config = dict(
    warmup_steps=200,
    batch_tokens=131072,
    dataset='wikipedia_en',
)
MLP neurons of a small language model. Each row is named by its layer, matrix (down: output weights) and neuron, and shows model dimensions 32-223. Each number is 128 + 32 x the weight over its row's rms, rounded and kept within 0 to 255. Numbers have three digits each. A neuron's up and down rows have the sign that makes its largest values positive.
After each neuron's rows, "fires before" lists the tokens most often just after its 100 highest values on Wikipedia text that the model never trained on.

L7.down252:131086133125147109123165079147140088153165106126195181140113043170058139204101174178153094056172081141136065117128140092106086113155126126147105112167168103124144129119088124149060129107160141122170163120153112095065174109133137115149149150123111150138122038141188094076122129058129128143080113125118077112156151167093131113169120122151161140132139122180115166128144134087114145117137062114153095090158185098182153161127108185113150181128169108180137145123131124159144174124132084122139105158132081182115129184153080129173156169194007134111116167100148133157183137157114118155
fires before: " of", " in", " for", " and"

L4.down493:107136141113137152087153098113105155133122093126081144135148117156096114241185149125071150120151061102133196117144105130137159156085107119139119121098117086163146102110161137121115140104127110137185115144107135169077142119155128111104117106133089105088051098085072128088116136143204184186118122134073098141144141134136110118125160045172169153141107139102079163112196158102161115117105074105145158116087119127125098094096072095151085119138139114129122074132074099134108177120167119144103138090100121128070082042142173123127061103109189141147124151126130100201130156156126095148
fires before: "\n", "==", " ==", " and"

L3.down1077:129124141122170126064095138127095107070122142193097127088094180102215126124163144168119211133150108114116134076124182080119112163103091114104190184118145134158116099103067152086179171137045079108067053072115113103135115188077080123113155085073157146095097133149142139141110151125089165106139107128142122114112137133119191130161098146156166123156118107131141100110207078113095121116121159156131155173153161105126180115170150122151083111092159161143157112136111105121141119164176115158147136194101162088123133107123194165135148206152145121144148114096167116124095164113129133151
fires before: " |", " a", " /", " first", " second"

L3.down532:085148120105187119117126114122098046130110101081121093153128114123098135155145120099140185126119176138120088089158102112114147106115149141159196078157118106170101104098135079105118133105081168161093113113129120116120181145103157092098135118112092077102022101166098084159130160150188137132143179160119122105158134132129087133113199118106149144107152156134058147114144123207122186120165198095161103164137162129079099106122052107111160190176114146166141130196122123149138171146182099096129083095134132130122139147107130112126127121146155149072107151162158153110110183141110131081
fires before: "|", "The", "19", "-", "District", "\n"

L3.down1340:123175200120137141133108122136156143129101116133139153173151104165192135142199127091136088158131164145130117103153119113038129110099138112093120111115112072177174120075168082129136102095080124090107038138101162144183118206166150116127138089180151090081145155138165061136139147146129136121137052165121056097141151173093084101134186114080143134140099149081137116179131104079173153175128126117164174175171102111159137146131128140137143167142064115138151138109138113120151150116119100142112105118195149153177156097134071084155159095155080161127087139074160108101153135123152130045
fires before: "\n", "-"

L3.down1328:129132173143123142165157134144117154147219136133099134118133121099113157097115079081132168159087146119129143139123109076198166101149142088148115119100097197161128166145138161178102137128129141138125148107175179100157149069121068116102119157088118122149122070165111127114114095097075134074159101142140141145073093150158084123084000113157092123145111168141110162164069182088118138094172097106142123116113125147129118092100126117112130093150113121131075069134151112116133093146144134090097114112121182119098104112136074123141159105108121171162114164179123174157102054118104182124
fires before: "\n", "-"

L7.down684:183148118177141086087145102136100154104132187156093100113120115141073130112074098084164091088158199097124105109115159134173087078112121177187195063162096119151153150123099071149160100103082156094139134126149156143116142111104141119097155129086106119113088147150145166110130097120110167109169139099092089148067099204147119190187120140131097113120089171195070157063161131186011140180158146112087091095179132097171133127146131098057137146118162138118076114125113156127154091126195106078153118128086133066155110143164065066114182094166163115124123147120100163119167174144127145149
fires before: " in", " of", " and", " were"

L3.down511:154089073091170153100176096054136134126097184109119161164121191107111136145144167094076177105169130193155165165110116099124164142118114073128104160195145127107137154178117137085128102096143111118155190151143150181103141145138114105070201112092150173116114111152151118115092173137135139143110194062170172108144107126120175137070147124150117157095132127135188150169170143185168121074174178089088114113104112126119136148113146105105176140069103090110138148169117106122149108078085074149171120165138145122152081169169168169147155084147153101104171146152113148137126144110132058095
fires before: " the", " a"

L3.down832:111122100133123141158116171127170131105137086113161124141132129094115109154152157125086113087166193168115108147081109102067118124126128170213181105115167146130106090072095146096123144153171142107144102149130121098105120131137146195128171065089127170161154106156051200169143128125175041122099138141148152102147118127130156159080202150143115101089161112101120140114103156100118102086074111085151183074102131147138154128136132111134151144106150137151112161099076151139077098098103171178121123146103068089192168149145126152133151130101130181174103158192149170116105183098159110162
fires before: "\n", "-"

L7.down960:116102129140094126137150149127161142156144197121109112149137128121128120157107105082099107074158061141171160173068066154142154180099160070113128120134126130117105168145147146130191094129172135156080132136083107171107120101123094162098153153071081137122105151134154112123130096163145089076119110109166131085129131106115120176079075107193142153127116091108090155117120148187127121146115114110122141163140120161127157109123125132098160122092189119117106099102138100120123139126065089172156144159124117096036110167148103165135146159161119114083158083120158121102117194076108116126
fires before: " in", " by", " to", " on", " from"

L3.down137:115114132142132116068161124046126111160120113160104138112115110116140143118094133129056167141217166166136077173146117119128122160121160166116166117126123092130188151199135151170058119177161132100137153144155140117117159182154159100159163145148095098113081153151141196144160113136118103165142164143118162151118193135086106142126116091125091133122134117187111164152145144184165110114162168128099090076052128127118134091121159120097138219120109168164110161110121095125126155135125103118101090123126153154130182125140147178116124113125099159101071143146240112125138155138050117107
fires before: "\n", " of", " in", " ==", " life=="

L4.down7:063119110134146125142156158126150130092183132187125077105096127119161146116140040065172094057162159116112094109106070112115155112106101172161150059100090120147132168082119097155104121126142182106134146147184128110119041123132118099113136127131167137079165163134134119145094085112126163132124123118135128067087137142147147136172092063081128121070110120090109163100124137162113112133128136113111100157166169162159147200157126120109188173128143122071146097110094116108162122112128101163135101180162151109109096172099155142144151104096125161142075079131120158185102223181172113139
fires before: " of", " and"

L7.down921:104111131109129145149082086067129043140094195131086100119103110084145114153139144097104149124087140151111194111101133087170084147140115136150141133186159130170105068156099131143088123144094124157159119116162178115104077102134095153105144118113119145051149107123137109114103209097105139098127078102167189206178104083128100135203093097163141094181106151154172137100108127148104153152096094096121109142140097184168107216169128122093107156133159145117156163128132105161127084084130168123132132182136119126126095095155131138160112105153075138108072080131143160106151125129097113125
fires before: " as", " for", " to", " a", " by", " with"

L3.down854:161120158118119091121140120029126104096024087136142115116093113125149127158134114140143104118125169106090127138075080161095102081138129128182152091150121123181160152101177063130119117143085122083124071166097061171099133137199107112096142164133181141116134200143140166148116201121125181111140169139107105108168119113111177140126094148136190136119138094100122131106121074142124112149115144126104140175187122157115144163108100159121097169082150122086116162131141154098141118130081170139154080130118098127137113114122152136123122075160150157121158153153033125113160114114090094134
fires before: " of", " –", " &", " |"

L4.down789:096103131105114117112243143087125165161096142109118085155125190126085056172119140100124181148120146129149075148077145151102123150189093136123151114142097219126076131115151104139167121152127137103129118113149141116134097085157115106108139127165139103116131096155146136111153127176125079107133126103109095073148168141159127113173126175154137147093132161135095152093177096166158150093109153107117185122136111173145146071189174158150105131116050118091112133118125090157120085120130138150148141048067197128115073157167155110129093103116149120079154120157090148104147145108103108137
fires before: "\n", "-", " "

L7.down1239:136133099113112154157168099123069146145202103063082158156146107121108121124133135199118130098169122175083101115094150095141089106191153119113110140093139095090106065156159123155119169107159121139148138099142077071153157140129129084114159096134098066157111089120069155109126112156100118096110212089173069097058162096144103139140120147124130146162101142130128167113100135143114152119164113148137150136148093091128137132137145076106088118145098091140040101169125120119113135168137129137067170166115093088132095197096179131104157148122190135161140133135097119134084136166177189143
fires before: "\n", "The"

L3.down1009:123079143133100184108138148123128111120103135113136220127156090135085116097088225158175165100150120102171155169118125128114168139114131152129131117136088119128126100157148083133088126068131084135132180118164118110153156057092094096116203153080111155107154113138098133138150130121215127101036169113164058148140133167117151128140097159081148169132115123140140182083121127136140134072114132144121135148136131133133076136119149096155147122148172140096173114133072102110100080103145130093112100124145108159147086065103174153143078176153122146134120140133106055089127108138210133184
fires before: "\n", " also=="

L4.down1143:136147110175131127117144079126122131160144153152101116126107102099148122131183136175089127114157103033099143160096038105121107077108110162141141187119153154102104090179169089129071151135108094152148130062184135131121147113079073087126141161083144133123090145146151076089125106129161144127117076050115101116094114134152143106169177056125116150066114105129136136054123157119136141086129168109171133098167147152110203125154099099105149137133103121155168123149146109118098180112120141139111143142078099102117094137164131164139118116119168150122095144087145136126131117149145140129
fires before: " as", " in", " at", " for", " a"

L4.down439:148096101124087141091138133113115116086058140162108082118092145110141083087099173114120091129129154087085150090130075115101120154064140104165153083085089126148130185106145134136116093186103144097123161119185174096088130122121099137142187130140136129100152095129098090134107120174141177072048151117175131104180115159121156137151142154183148106120149094087169185179088106139101134098162093113127146147146139137163059144150079083103140169114156111129174117138181135149170150104156144100167127120165171139127119154132120167116119144050074161129118159094167139169103143180119137145
fires before: " |", " of", "20"

L4.down283:179145121090146117132172184133144153125114117133141139159187167111137067113090132096146070144163195151144168148075189138170123124093165156149129125098147155101061124069122093202155131140139082116162113139113119127134128088163161137117146143118140132096172115144136112140118147102139157169155121142108149167173178120112077115086129162120095097100091049111122096089171122122138136161072165128123182110151131062160107174166135161117109127117138158130154159096149183123155116136074122108086150157188082082058141136096104078147121099149135114148094161135164132162128122154135095149
fires before: "\n"

L4.down73:063164103137139096132128163135112130157124123093174114135133107103151088098129138136122130172100130093160123146113157086087169143108189134111176163094131106107157157101104142156093160176136111131127088078120143114138110147124139127120124082118135118120142120129091122150094126165137202173119038108168120190123130115127127162167141147126170094126126140117103170120158152127093209187089182112090135181095121153117123067115153078078170122099137154130085144128155144132115151108137052155096118127084117174156153095121127132121162190142117134123100129149141106095226182138084123163
fires before: "\n"

L7.down612:126138156130158100102123093081129155117109137156118145171155132202098160181091165045130141155148163171118157126122153124121109175143075088123110128170126112138129172107146125129109138109155126128091160100115085151084100180176121135100117114154153144083132193092165068131118137186118138147181122084140200159093142116141161101113131169143124189138102105124102157148146157145111114137156069112111136151134158094083160145127099069088143123088154138150095152203103121154108173116134125114130150115087105173163102073100107118134131122084155133111121129095117154123175177132137094150
fires before: " in", " on", " at", " by", " from"

L7.down554:110116132119132144140119116102150125096148155139093126157073110106176130132168143209082095114187161169106123090090082086092152135134101088076125086094185152141111139094196078116115141087148162138069131124130167111141072080202189128113160104063139156169087139149152082154150206141123150169154188189106160114150147124106108041125127144133092159103133133154160144137132134149139124117080127135179138140112109145127143119128131134182145201102092124159118145108167150142149071125176102161079095103108159105140136101084163142189129174083029155116108120155170127116168095099120166115
fires before: "\n", "-", " |"

L3.down789:090114136174102086094089120137167151176117127118138101126120157164074144131124159119157087071136142129168061148142185144081133103169143168151182100165121143095145147142114091126095129195156149135134126167188168124097142123138093106105174165137153235072138095139173132153168089127124152089111135120068126132132159145102150122122170158142174098147138142096150170092135172124137107102107172106174159094106174119144179145210129161169126184117143152123144138109104161148105113097112094126103144170115123194135109082101122130162127156108149123115097069131091185171118158174125140151
fires before: "\n", "-"

L3.down337:167139087080069096131152119146126079153078124093109110124157142142120105152098101159104128085121134154127118063132107105158133194111103145142090128151121144146229122078158163114164138136102119145077129158160106101164174089140140127117121109105161135129155130133130153112142088114106178125103000097141167124145074104106154105149183084117134098106159089090154135075100146145161173084092130178107085152119103141125111157083084141126066115139137158117145161129156209099131084159158106169154131165092100159106148193128126125084101163156170085125209112188075098130155147186107133173
fires before: "\n", "-"

L3.down160:101141168145077087137108123140126124153135120161124080136140204131193162101110134134130129113149054134142177076130123073105167118127125170119128160125174147130196139151127151166136169134196091165110125119153181124147116129095161171133161122215119158138140137119143108152132145142158164104116104151156095168057062159141090109151093105129154159141120050138091093129059088080110108103143120124091135114101135144124122127170142178130209081090185094149119173098104107119129085134197120164085119104089137137106138175135118116132195130087075144123115195129163131188056111123111122172
fires before: " of", " later,", " later"

L7.down1149:157100124150133221107099120125117064146163149177096115124123085124159143181138126175137164081125151146148113118111125113163104147116137117085108111132139098178083118082125106160134184157168133169076170132160159164107163125146184123114136141097197165090118093178184136130121143110088141132139087112128144123093105057123109156137055118159146168181128129119125088134136162061165096077126116052148120138156115128104121151096134161116136145155095110193174125111126123130185128143186121082101196136185093122159140151105104134098143089186085072169137147101107184165118119192119117110
fires before: "\n", " and", " who", " to"

L4.down642:148113128129092124094175105133162145162168095174135194117148149111152109105118168070188153138100143098109156100151113135152103141085157112093156199136100160078135146063124149120141084099161173186176096167117092177135139137119066154212114103074145167137111063189115129167080142135117106112119030120120142138131138063094083132108145105150160174127105168094087132087108110162110162129135133136078111128137136070150163132156097160151122107074151152136032053166171156143130151109157137134166098168126089112080099176052141162123165134135129108100117149146057133071186122155156132100
fires before: "\n", "-"